python train.py --norm="layernorm" --rope_base=31900.0 --rope_fraction=1.0 --parallel_block=false --init_std_o=0.0037 --optimizer="adamw" --lr_mult_up=0.626 --beta2=0.98 --grad_clip=1.0 --batch_tokens=131072 --seq_len=1024 --train_tokens=1316000000 --steps=10041
MLP neurons of a small language model. Each row is named by its layer, matrix (up: input weights) and neuron, and shows model dimensions 0-255. Each number is 500 + 50 x the weight over its row's rms, rounded and kept within 0 to 999. Numbers have three digits each.
A block is one neuron, or neurons of one layer that tend to fire together. After each block is what it responds to, as a language model described it from the Wikipedia text at the highest values.

L2.up712:470540449481441433443486475474458566480497590536429493478449548463512433513469514394506571519474477495597468428461494540489635473553517539490460548494448488534553551516497511500502613484502481442547561440455465538527558505513572488518443410472555476472467419495518482483593547485500456488515407590454593447470528493457502607415495550417482479464513509486599542495588472517481445510557502514484507539517436465434441456540527503500487569474517512498525526534558544487532542585477389482448506472579486498619560596403469512466499554415413559517441563503550531453598596513583523496439416456566482485492405504546517502446526490487456496456487393531461549509557490340414496555455462489531563513553514469415470445530511540461474446449485463491574491527460501608523509550581377
L2.up1130:546435398493561516549394558472549446524539497455528526525463414397552527481493476502449502389431612518450565433449482465546577451512518582487502528537509446531520490509531458418480480458412555455524596434492540497493509484460586427449537415468489513499562578447513521560484467504514464562444504526545553478523502499534504512493499449430521547447569477497492502484559480432673554511485418495483486513526512430498537431485483480564566501485527491445532501437455479532416564508372506446494451383560485512564568474432442522438524464514530443499459461544535561579530486567518568559532463500520476458519499545463449512424471503596532481570500511521389524495488501402445485576526487500539602478539343463434543563467589528520457556550423477506581567531501570577484577450413519
L2.up1238:461464499470420500539477504548569549481496607455412532526543501411518497546545513467472570472474577457553426426440442484477457511454478588468594475546510532588520472499463509525504466543540517524464545562409555431600481517530519558460461524524619545462487491534541487429497563544563589438474494535506451526455464568532501538541530600440461454407510554467518470550497506526542502455484477536450468508588453421415554363502495456595546439473483504551442548462491502531503440529588460567509478484510597519580564561538522456566530546465512522449441536449508520484447542593523535462424459459457491507439453500542376522437604413484590502461480514478569453473502518515469518522451474531434398519525520482489454409551469514546469473473618398487486522494396480477499517421480488
L2.up1466:462506455467448494511499478475502542463581488523575505530517568507465497509491455545518522510521432494513521555516537523529524569516409587523465444462509464515540475506409523483454528579513550472529537460449517465552541519469448525470465422505537579527441528493471500440488556479529476474558518573467483523506536577429501475523541483492470469466501534445476475412532514500581387493403477444495526463517492524563447556541429407481528537499559404466400514583530488417516448583490396511479564503542552510521526528453544560555481386484465396503522514551491509531527546584622447478436444505532610535575528493563482504504505482589542487586596415502513470377484484472552528563518462469478494400508423477543494481493610522494502527433518506567441564467604536474538538560467499
L2.up1705:597477400534430422427363539507509441450539475442529473530499433454453461479492501493566442434474594506512492495488541484491507462420450545514462525540486500524544582471490504640397535449546441476463558536496513574456572459573523449453594497491588514485585446456560503456478551516575473538499453467556480477515527489497489468533587561543512514414481558427486475462536520472569401429547523460467535504393514437477530489424504456462427523543517500451481491526479526447464546522447437451437447447535452542476529519529457548476406575485500545472424479414463527482610467492479578522511466544477553421492480526500576574424542405430579507524490407512496563350614551479533569475507548509544590492437567502439548469492456547568458567456508539532552582507511517500441412598484448
L2.up1860:499425471523540531507438507480514602527553550475454470567460558485502421476493411386506450564459572477559523433483499510525585457505439586473598445527471521529553548566587476540548529424478495430505514447463499588557513526470481494483539489527550489528584451373465469551509449547504527484523459458478568425446507504494450537445508541458477433426499473514542560385483492509538428494575526538432451561471381486539549571480494434414444500448535469581479514524565487526397474549349495513478458452406551491473572523453485498502477543529480511584554517492509562525544569468489536539535470459462561468513528487644531466437537506496520478520437411552484526518621435462437473476551493584510494451531538419534495485413489483537466467486501424453527491469468656453456425509511503
L2.up1953:521416463449501476434553551515462547595443538425505498504485536431477428437462479537431518526488606420448407466569535508452613535549434577453495539543493450448596513483592489513505521395535500422554470583409571475548480483506580484473535546494447456569548556472514420495491475534559473464520422563473602398535431542505475450508531556538490485463556530572594577547540515521576441453484512517442548493469502561496556514470446499473458429441545530602470476461464549576461462562447398467484453443477466552358473562477483515449484505534517624484471517578445487515487438522514408492435450565565526486527503488494406395497406521502542494508369447497472618506609550462460456581510568435615504520497516442542414541375442506491541597455489501509466479606483521492485493587520465
L2.up2143:558480465416487480543473479468552527451544476495514486478507549568578382494485433488494508521469452621507402461467524459526514548547441542553529471447544567498527486466578495507527446555495488481425531435466451551437505518525554486534499597525626460548457380507465605480510435504480436490449543519542545465539437548498543511427570589428505495501476525502380529507535481543635430430541482497416504526434483505498478550482429446484471509458479534412495540523592482462521414556494438436525453522415494502523484562476510519546411500464540525476391450495502540469563518513460568586482526469504462494563458503478423493551452388514520454500469378455559514491511509478553520471500532435560435472608474494502536499446607509556555498445560404453529514479523575487466539549479496
First word of proper names

L8.up1466:501523448487394562486525570521580481582491474567515499434424553449404431498471515508477532515359571506483473520521549494515535459526502503461500465481437436523629566486524526440463516526454454517533439521524482490448537431536491524498414530509453517568458458545505513543472559553507446464461524527514514363557466500552521568507518565501460569379491563552491524515572430500552530522481516475502519574470443481422535453627614443503514500437571558531456564521495453539408437479449416576538471549502548434516524446520521556593420437497472477546563550463446589460586542558506548513504444486511384450533471518474465453474442495483553412434482434584465508379507495463514497477499548500451516459545448521474458430515527450450444595475530422508521470542482462464484490463536407
Predicate and paired adjectives

L3.up268:411408520502475619576558512506537475407563536520510528516512517510482480537469538451477452396445444447453503454484451463439493428492462618471536544515533468515542527479606499521491557422537529523610546494435478516560508546500577550490563465486461524481635547418499504502480556504573464547556551493475517486603455490449421406528485513546435476480457494390496473539537453532550421430466494540443492506459478542556469466468460458530478518438508466519381435486519470451596402440403526451509477455494532558515538542547435575533486458497540535573539459505475431460570565465488496555550467496525455427525528490588430495471511519512615561522415380478452522486596574444470469497549576419434506482503497482565577487433421516486525574506489526499517507554483475512496452529476497
L3.up754:483489515575578548512474585562628515502400518384450414544553520509423514520492467494525535471581511532507509445564470531561464470581431518569454498553420582459532501432467505540442491512436456451570511477489468505510484467487535430452467524387445361505609496426492473460501542431542450495498451532516508483497478579568517443459524529522416592554439434459482428514541545491569476451462511444629441489575436405493537509549368560454549515460565505567477494528492544395517521602422485495429489434504529524567557503544568543496499592470505452493412538530420550496500586369582515478470501508448505506505494561535498478541633463508649514432583555509537501512527458510421540589544448490571432455541507457551502432541565508506449557427491475549502522607465586551527519483398478
L3.up821:513525550516553516488434584490602488507493404469381493502490599388468519515485449423429624494432522543620442483594516525531594510578532577430537449482520503468545465420544473524454547434459450451442493456497538430597471535426466512447478466462520433547498440486438449551536514496458574506556455527417520527466531569547465551439498569483477582474602554463464495496547478549513468447561422643492461512437441562492503449548463475458440505477534455517469565495528529538423489482438428506481471506501468515583567502474533478554545494585508501533482575553480551586525584389545481515574515404427469584469400577616432445431544489552460484461457475521509523520524557465478545501501567524434495469596506463411534438556522480558580491454494464519529518536509514595474505499474470
L3.up1177:520458547540534488485477526559501486534504465437443470476549461422523460493481606579412523442491540559563523569490484489566543482602480543509560516478478488440609433497523430443512528508476459438337568507509588422518509595523519477449540555533582537607542516456476465452515503490489563494405454476483530464530496474548477474497539529483476457586442454447495500476499496537535545409535580507488437490524487438495553481477488408582493414448558498498513529513443414407494549483561573492471483522504511498496485440494491446415479459502533557583490538582529520546601454417437447528533511513459483493407575612526491463528511514488423508457427491532486597518527464526445475529477635517466551520487563448424504513496495475440567593476492446495530511437511522510459501492508440
L3.up1351:523478489463554461491447629528582481511513384528524497532576477484456495481573424476499472565518463580574452450474515433557512497479495578558512415525408512550529490471556498517451523518475538448435575465443565462518529545534555439448472489507542422616487427500546524526573478443590427495487432452572533518499471435516509571451467545539438504471534497479459474399611538448564478455490459495564495512578605466579516426560413455537435464467527520423501490538485481407511552567459410541550424507586433465443532574505470544522527453442473501521452501466465518574580512480565533478354516494596476462461445495523428514570464540496495527419438377537485529464559575431532512541520474516526483412587473512520511446573506503508488514491588462574501517462555445481430467534564464
L3.up1582:524480486505484523472437560510669535583508441448468575563484511474503565527516474474487598600530547422517498529501486416486545476500436592442530502585461452542546486540486484488453582507438536508510520422506493520512499511451469553524495546487544489562552425476500498502464496460492521553441491579575526377516491556583511460404546563532405528471467527578515538502586526450580469535528499518561469435453553450467607458549485400527470559571558521510501487508533424497518491533488498426481481491577541592497527500532409439508482510542501446443553535491480471558579612469552469498566517546529497492475493510555456521468476463505432476443411466513485425469664565468512492483516523471525477482510484477525503398508489465400511518367459433458506548475483486518510498512538474
L3.up1725:556526501519482531509457587444545557435509459457454488488513465466483489429478446543602542455438467390571452459508513449526544407513555514585498518551440524477538523485487400499494553536469483439563512493539474426502489394421572472469468485463477501523520468387526475553524551551559440619511472580475609450588409545504472556457541461531516361550486486440550555477584459475588428440466440525473546535459410473500537446455507465459490511531458427483477523557475422522531419561394490452522452477514572562519600470447529530534496509504458521512545487444385574540535543474584540476521528502546421493531524483543328481493451493487541573555481444508444438567551560431478554454524584452530587503562548513514457450468455513436569474488530416512509538655513550484467559545529479
L3.up1838:485433544504466431471453459479531546559558551470512586525562484509465536441528507483594534565565623525496520593464492509413561536478490509502460549509514430394543490523506537490352444525553575555541495532475497493491473492554387501398469521517515423540476445427553545477541540493498412486429571577491521493521509487473490499530493447482506547491438505506491460473498424520462532503539479495511421535483593525424471556503415507465551537460438467537466570449432490479520495484465472475499506456511552584523565532443504540455460558466519479434537520553546456573471556462534423456445468478522493491585450507611353503522475446552484517470477575499478525509601544463504365562569587457480438493418450483448519565589541498535509542412538512523476582521476461544437478516639425
Evaluative and comparative adjectives

L2.up210:565520511490518513493486534553466573535543477458494441535568511506563488562531486492570572473502472456460424491538430428463585535543536528571478490443453484567588485435587508523559432540454557536409599478451491540554535538598584534466540613520549494519521514579511528594566437523619441502438511469499512518401431474513504536408548493458553508442489513490487514529488497527538495487544460498519571443443553595442520543404501473568521471441507574393471509463465478515445447541495562497494507444483551576489479525550463476441463519436548453530428488512417499501479554511448507555454474465588534400531487519492523468461575424545526407488488435613418466484472483467430461475492442491503494443511469517445502505454436503524510519422480423554405430508426457604478401439551418
L2.up243:473538454446577420421473478505614489583488395430459515459526533515447582527551454584468457496474521450507471553538505480484517453599516526540421417579500463504636545500544521518503489511498382530466532535453495523465566521471470488450500489575567529501522487547523532597487464540531466516510459608530492490410531446539483495440514517392526481512534471504465491502526511511469601416534484494542521448513438450483448559524464543417470480590563627439439549614470405447482446470501480581485487526606572592495533414479402514528489403520440503547451510520485533506606503513513443477470497565535555503475517479569491590511499454521425472525432511432529530437464434514515447503453562530591484409505537390538508500547438508533571499411398562527395455509493537575437530544505560
L2.up470:494539512456522398518486606515460570591488385433508480575412539496513535487529436583472487428444472440542560491528433469544480518525479594518492500467505526512554453532544546483554504519534615481501474546442556512535523545500460518360500526456492479568564497497505457532525411457529472495483449593566485564450544569493478372488541477488487518537525556466458532507512422463493496545483488491443557468463506543480394429476487483512480459530484464447415482484484452409402458475524475600465520447539499625443490576496496534580516460482561468452405460501479607493480455592470560440478386487470526421389578508501425414488534505587552527552488451451567508408543441476526441548482519470586504511535414568456590542423494469549521501393565506591496477495562462471574477525523490
L2.up487:537485519484571418502474474471498529548542553530508539433460585506515560465448563565665450486531507461546465522600397548411481470447536495578530377498548416505530428589593580573553498507500504532538529518470469480528517513418379622516499429513505493527452515595576584459627469515617543483449504493526588489521510481528429482467425459439525501392482480486466425460587528571556489457552629538508546541518427476514581474560437533458519394408466469386495589517526415486441379472489449503495509489569648540503562533451529523521458524455499518542490578430535521472546479579526466504488455580528522444492505537516442547472556516443515548514534507435492573420468520544533489454529582431437476457465480418578526503572436477500556495376486488489484478454472518473453544541549518
L2.up1100:525496491464521466597409559516514520571437426537361432419532553497557559522460522551613539448540576533484509492556506506461535582518501499537509477530557511557528489432579422505417583481551448503414486503485597516449528482503511466533493522468476522583450528425423489510477473470498430489494394449546529370511463516569449496536482407575565603438400505469497420437508553490616476493494483466516542560454534443493531630510417357579547479522532483444449613476503505478424386601463471551498484459557512521552552572532486561568477501456523467466529492474537493585502517588510516520496563519566504447490484492567532526498505424525528453544540565465512466521522517495461462550451585472536506587546553538612493517493408499514464485445495558500579462423470476447490453564580430
L2.up1596:442524553387569454512484520579496519539452467420505483459487497464560571446479456474485499489457466518591521397395555489460522482516463565465448511581656435516599541564462479490505501436596533455551554425450476523540487435492484496419523446498463495469559435532506493504569496539560441577511538602525510436491526477521425573402409456421558488430591535485471536504511500522524403448516410436528435544486429434495407545490481516528479516508528460484463464564529514414393427469516535639524388503548630500492594510549394490463563503512472500511498486581456512521614545487485549457493620505515546483519430530640527511438517500532446527447488520504545488469431452478519528562434603438457397464498526473522562489605481432527595457541479566464507451533528497487491496570534456
L2.up1833:543468520518520502462469570539431599443458534563432488464566486390471459465521517515582518453523523494574477558537523471484471470521402551492419522542494507533520493412606485495502453446554485527547401528408466537554569540505617471443492576531466452568536493490517497607549514479513535469434536499543544443562447525508600493433520469547475572536518517510427498506598530430474525417504545512469457611540492496507490516467404513571383485584472493474516519504494447468492514525525529569381435452489483571537563398455507600588429528463510485529460531580492538513515506502415405417494502482535529456518579516597408489435417419456486590508508432681475446452538418447480540506422549507519497467481556478502472559569432533467540480398479478516556535553465602558441431477592498
L2.up2132:511477513516597476528416485481515597561435402473518547468469596438370427502563490603518351423505579466505428494517530438517510529508459497486523420491497473586609526498475502335501550495480444483479510528408510511538554473576532442472524614461419533618549505560483513522471477535587430494471473554545550532529453618550577444516549424535490590477559508491408446477504448461517337506502484400563530572473551492510501538620511478502544469482509528475564509601522495440493451475463459544423503505574550585612548545474482598513486397574508519507461541496423484508486453485544498490553546432611515477466521520550481458498478445544468455481483527541417482521472567469494391478461531451525606426591517509485481500532472522607597493464446477357493464496487589605452483449443459
Numeric table punctuation

L3.up65:532514441512513433458485540586502537525481551517527565517459528521423388484554518452560541371540591459556542575447551538545455528554453570501463470466571555584523477505514413463564542515402475458452530508464476512458528595539491521459468540519495470546644540536471522525486564523556581453561485568546569471498488503545559491529603461479499504530509468519511494568483526482489413412479496480582521531482484456524451440498450545562435430445621421469496459550494378572487488506494581498387494495640527506547557524483505492450540529485459585458451556493444636448456475513568550419445469410517594503534599611506461511450495488490502493463528408568529531476463429472543621579413513518585598408488511490486425525577523412528580518584460451449452441500534454531510463489436494
L3.up169:531560488428554413540515484572491570513427511491504449415532536513466487483475532560567431457547575490442578445515422501429530500523441441574493536388584540513488516535475395393510501496550474501439519537438477443551568414456507561454569589550456595436614520507432480527498479541511410482485563484537487530536531482525555510578541388415531509474528487454455437460462456533453420462454504449487508486491452466497495501529530513452550499492432529531491556554548487383593378491488486518450487481519472513570532525524503529625512470591433504496493587606486488557455467522547495526532500495521482481451546455561539501468479480477543488454577428435505522371491442423543443538491469486555441521488366398462526550496546532472485486386547522457513427518453552487473528483486518
L3.up262:544512475464539481582476444410520597493543514509475471524497580488504429456573415447526508468507568438477502484534422509483545581526388550470486453434514518480506574495481438486471618588478530397582455491454457507626590523554524545472469495475472486499545558529559470533583530486481473477466476510513567528589497464510527503400511508409532531428548490390374464408539464421498423537439369478585505551511506558510487483595440535467531498542554496540499400521458404377458478459528493535398526441536545488470557485516554613571517414568480533458550502572531449515525613512634545539478546476573457578498627518522490509414527506529429526420488479534481535491559513447544474512527578455456499532480328511590537565588494517479489510554473514496548579477381493528475515406430478
L3.up447:560458433502431567490447489533619505526462498494446533536523518451527544378453449481481470506552585478485497465493480550558421531580494471514435551510560435579513435470465477522414521513545511401453446451421568520520518526498525517455429495426499486546541581500592479525512473424536550452580413511570501441614547509614435517529540483480518535557478516389470481356494505543504554476488546553460433554534503450487493481475470415546566417507531608496466534530555468525476574551478531539456542489466499511499503406613454573537368549483530446546503481461467488581553436514507395537500506533531553530502626572531486590468512506492536456529507519436481452523525516501394551558493432421544584501466561477543561515509537503530490501472458508534419557458578494498427619441554455
L3.up1544:610455573546510458522418438571523544498428446413466481417551609518451537439517455537565555539509575423516545490463477427530441500531471517580511460442469460464624418509573474459526500535505538430470541584454482506518540450410402537447466470513495597604502506535562532540549519474562513470522367610542527507495504512599483486492508484435575571508494555472475513499447440494449520461582462467507490487524410459507435596493521519420483508461585577456504573548510505541481496527486497522414474510555580518468589547536490480500470437497501461475385520467395542502432522589518475483463411424556524500495451430500517556533541391480479519458482516481517465490496489496512542514518474526476489398496471441457468482518473441544512515434550581431343420598489514550479456526513524
L3.up1699:369529490492555499476384596576554585490484442520459532444520498450452569459512455468482532464581447491587533390537529515508498544525448620519539488543503495499491527534519480527468560607514448502481525429422508402557525510513463558493509474466498495506601490449564454485492475480448494506485427512501500454498581534484497541608423594526383618498449552386460476407541507484490410503590400525589558549482501521575461412569497461501450452495471526441449525525520531456482439516525488528373498469504522569514524506513428519488453537591491463337535551473445492485520501505590519497522505430522514462495467541496467563496517376419368548503513546497522478484591519448510544474495566482573506446469496490546515504566483551431501482413487474505575469468418513444491558414466532
L3.up1788:412350464499533502571488590489584591528533538431496578434510546528444549464565538596600433505433484512536581560438442492518503435496547566463547510523503523515517383513463566507598409449448594537503541547448514567436506462475559519462435511491483460465472486489487381496635490458556481549546538499539494490576421507422470589476469498525444506477440494503421494524514449486582526420484470480460379511516533426483408441486498448498420588521529485551493553582528457598565494480527531541493510456555627573460475506473513553496522428543507505419554467491464505511475514545583465490463436460519487450523565597468481426487546431473493479555478476536404531450482542501564461534447456525503544405549457428467575514478459458465591516453441513578467387469476531402477432528541426
L3.up1817:493542488444488557543484448554601454475520452491454494491542516502444503511461545497547536505508585586480532488543483478475502485578389495514467468418472498601518520472476471469517485533521552429441526521514619440466540538537574535492554481490587483460637514437485494485527523543521480505544410495536519447432481570567493513546497470410557522430575485464461462527433455470504446462475414437495536466467532423452415487456411406517543489559507426602504517464469431494497453459437492546410470470492585522612497497528467437545400446550515468542553472543478531596496508469499608478460526532496503486458535441519423487464519416515462481484533515379496482508505391407456440512516521434579468518543485520560527490528484396524539504491558514488476415476501477572449504482477536
Percent signs in statistics

L8.up1957:436506487420511536482523567543563620462504517483475458468514556505513546430495404521453489514496497512518428490559453519522556422484425536373558469479485471520477562528452501545483483499500483442393465465502634403504498569489421518545513485543452512514538471404534529451473423562495514523457525556463498577417490619498488536507496502480528511483461515504474535515541455569573480462431436533535471504435531479535413485467554394458457441564481564517440546472608525508494347494530546475468506483456594563568543545510558538538518519520370506475507572516395533545510570528471420494560529477363466575581501563478455482433506420516418515466602441543468543555450462496528494502422527395536459423472503437479494503412527431533600526542490579435410512448529514509470500521530511
Clause-ending punctuation

L8.up1530:522504550373453537415512449422552619570481471619496524475401523594479463495478541531492506453540517404389476490543405521483443441421411464541514493476488509515476426433586513514503540501564593549558448529426533525502519438502491461502516610605399424524493473547526532523530414484420433472550480488518442496609544493529427468525537466487572591475391495432430510469567555521533539507409585516535547513507511553402436536492398433563548523481470519483492442532468482462467390592519496529459518535477519534372552584510633550446406415474523498507594509551454475552484423581487475566464503473494496463471576545518432468449509536441490554472552451534429514483486501507519584431445504455534497514433428548531549503476527536408520525535489433488439476445484540475537508532577501
Closers in tables and names

L3.up49:531514500446533500528530518532572516533513532488449563479557469499577557352480430432477545494490450509488500485490541484559540541541490523533454498494509489479528493454504497489505511495514526458492517493497582436563521571510504523449460448531445479504517464543496488431558518484546482576539498561502506517554476605516450495524582494496540492349494513457402475499639493469545460490543381488494555478450554430472468523542471399374354377482523544424413572518428561515486419571539518473536614487545582550533559571533531454555425450462536507474417567483405562576460573516541488601508517413541549547581590615506528459420512472441468508517558504486435556569512529476447555537472490447418445485565499465488572433537524506525603439491522562444463593458505495513478536537573503
L3.up213:502506549445540539539481525521563520505533551521429518477563427514564570367460443436487571486490468510478485504485478471574555543476485572557410488460533490520556471467513497498483492532543499425493449485476564450577511580477507537474425459556384503473496494515483481470541492473548438567549477504530537490550496567510451493509508524526486493370497520484379486474623469449559463437510415467533577497508598425482415490562442406418364379452480530445425555516433543510434358574515490435521585475540618534591586569541529462529382444467513490503478555576451566573482566546505507600489534404533522548623544613510491541401541505466426549531586543472443497558503540491450517516463436475459446451600520472517526462551527575554571467460520548431469583467561470519516557538548514
L3.up558:497497554428562526551460523529563539501494523514429557491506453544584565371492456464493536502460431519462520471510551500587563534461484544518424494493528544450528478462472492472463517499518514460466455521464542487556501551455467552480440443570400484464505473558452548401532522476557441540557483551553492514535482560489494519508542501540474491384505561442417455517596441498574470435510409448524608457436557422456415494543442409403383365503496550469438538529469530514446404564511482425537586432544596509532599574524537492500376428494522452504444590574411519560474598505508512613589511408519524557610586621527533480401537531443420552518599533536417514543526524496473523487476450487506473482601530481507534493547513582492617442495540572452480588440525509493476541509522501
L3.up640:592496510520507521574468448468574520550490530525442511442507464547542584388510453497495476496501468525522553537429446520530510570584553494503549549517501523480521474473450511499468495514464556391478497506485498468588493525508493529483501417540494513495485483558506581482511475477462462526490470528487525505506472532527544494519516475555474486337484487439405487460601470409538477498448477495537522466378503459534486422541517400430392356487476553482444630448546574502472446545493515486575571507525521493564625597484534564477457573475530487492483608526430590540505550506513512578565523444544528546555557532539495496488542511451454492578540504555432503586522530441497494513485423477478537511543505504534548495520514489573578428489471494471498604434501495552474520495554468
L3.up748:510555482458557522542504489508484525508603480485380559530502419545544541381458469513484504432526467479544524560546503493582521525500511517573427546517513541485533534473524490534476519543486580538479534509491466462523504599495544566454461453573465498460419520586536537516621491449533499552528446465530483518530479526552433515533596514531557558419521499426406487473606491408500432449540476427526545440457526442529433444536467469487396411534436512498410589515490620498514410542535549549513486489558572493566540549523491408451399482540525444463520518501436522616504562460578496557548471471554509507568623520500510493412541524461453496592597525448413448569495530492423527564487550472464509493493519482458539408515496510477583423507537590502487578489462564493471502525527511
L3.up797:539512484455547499496510544542583524524529484460461558482502443483595612357482414455479541443481474518485498513545536452532499559548456515548481528488521478488534477436506486488496563507479509489459536451455584399565483561505528538510464459524502506554504490506477555473544505474568487599575457546495492511560444586503445519548593495527547497333466528435427456505626529468535460491560400457503542480458544425437462503565415365429371377500511530435406584548439554495492424598519523511511566481545565585530573561526532460520421431489542537487402582492406556582453580515551503605514466407546528525559553602495508481436499465440472487528527540514468538547508491502408553551413509480422455498577482488458545440496539498514585457481526578441453577442546518508459550582583486
L3.up1219:516476473463544530509465487505504475548535544519431537514486461477556519369519468483421518474531467511500539517490559469590554512475482532509439511511456508484567561447517491523470564520456487427489537539488528422583504543529455600440478486569440494448485480523539530448508477497582477536451470545553500519540470533463459480530550493600527478382556498502425486524573457467608471464537395490533523448447572410504434481544475398385376404429509550444454579518498506472510405588563518478493562497544599528482595570527492493537471470507551504445439593471413582593479573466542515526578523416536530556536613520522522469473517518445492555528562534543449511532473489493452546517481495418458502480532478471491562466563459477562606436483539532467471578416495512518511514562559491
L3.up2050:568476465497520495485457501520569529547548505510445520468494456546598504351538465548473492522481443513507532499522481524619536512584490559458390580505545501467529535470463457423484528504437525544506545506452545485527515537492498492461513470542496456527487422516481511416573454510535488551578426554492448466565443560461463481465538462501538538435568590468426491444556480466538437469538491524518505429455526404457435530519447447415431387504509637451432593496463569457484395515536523502555559437567578646570571583497464560516450557500567517511431550499399502521428594467477438541497538457523566594549557573586456478458522504431532516572590521491421516515564495468435507559420535477458590532528510489511570439479443472560622421476494516516560585513544517515510520509616466
Paragraph and row endings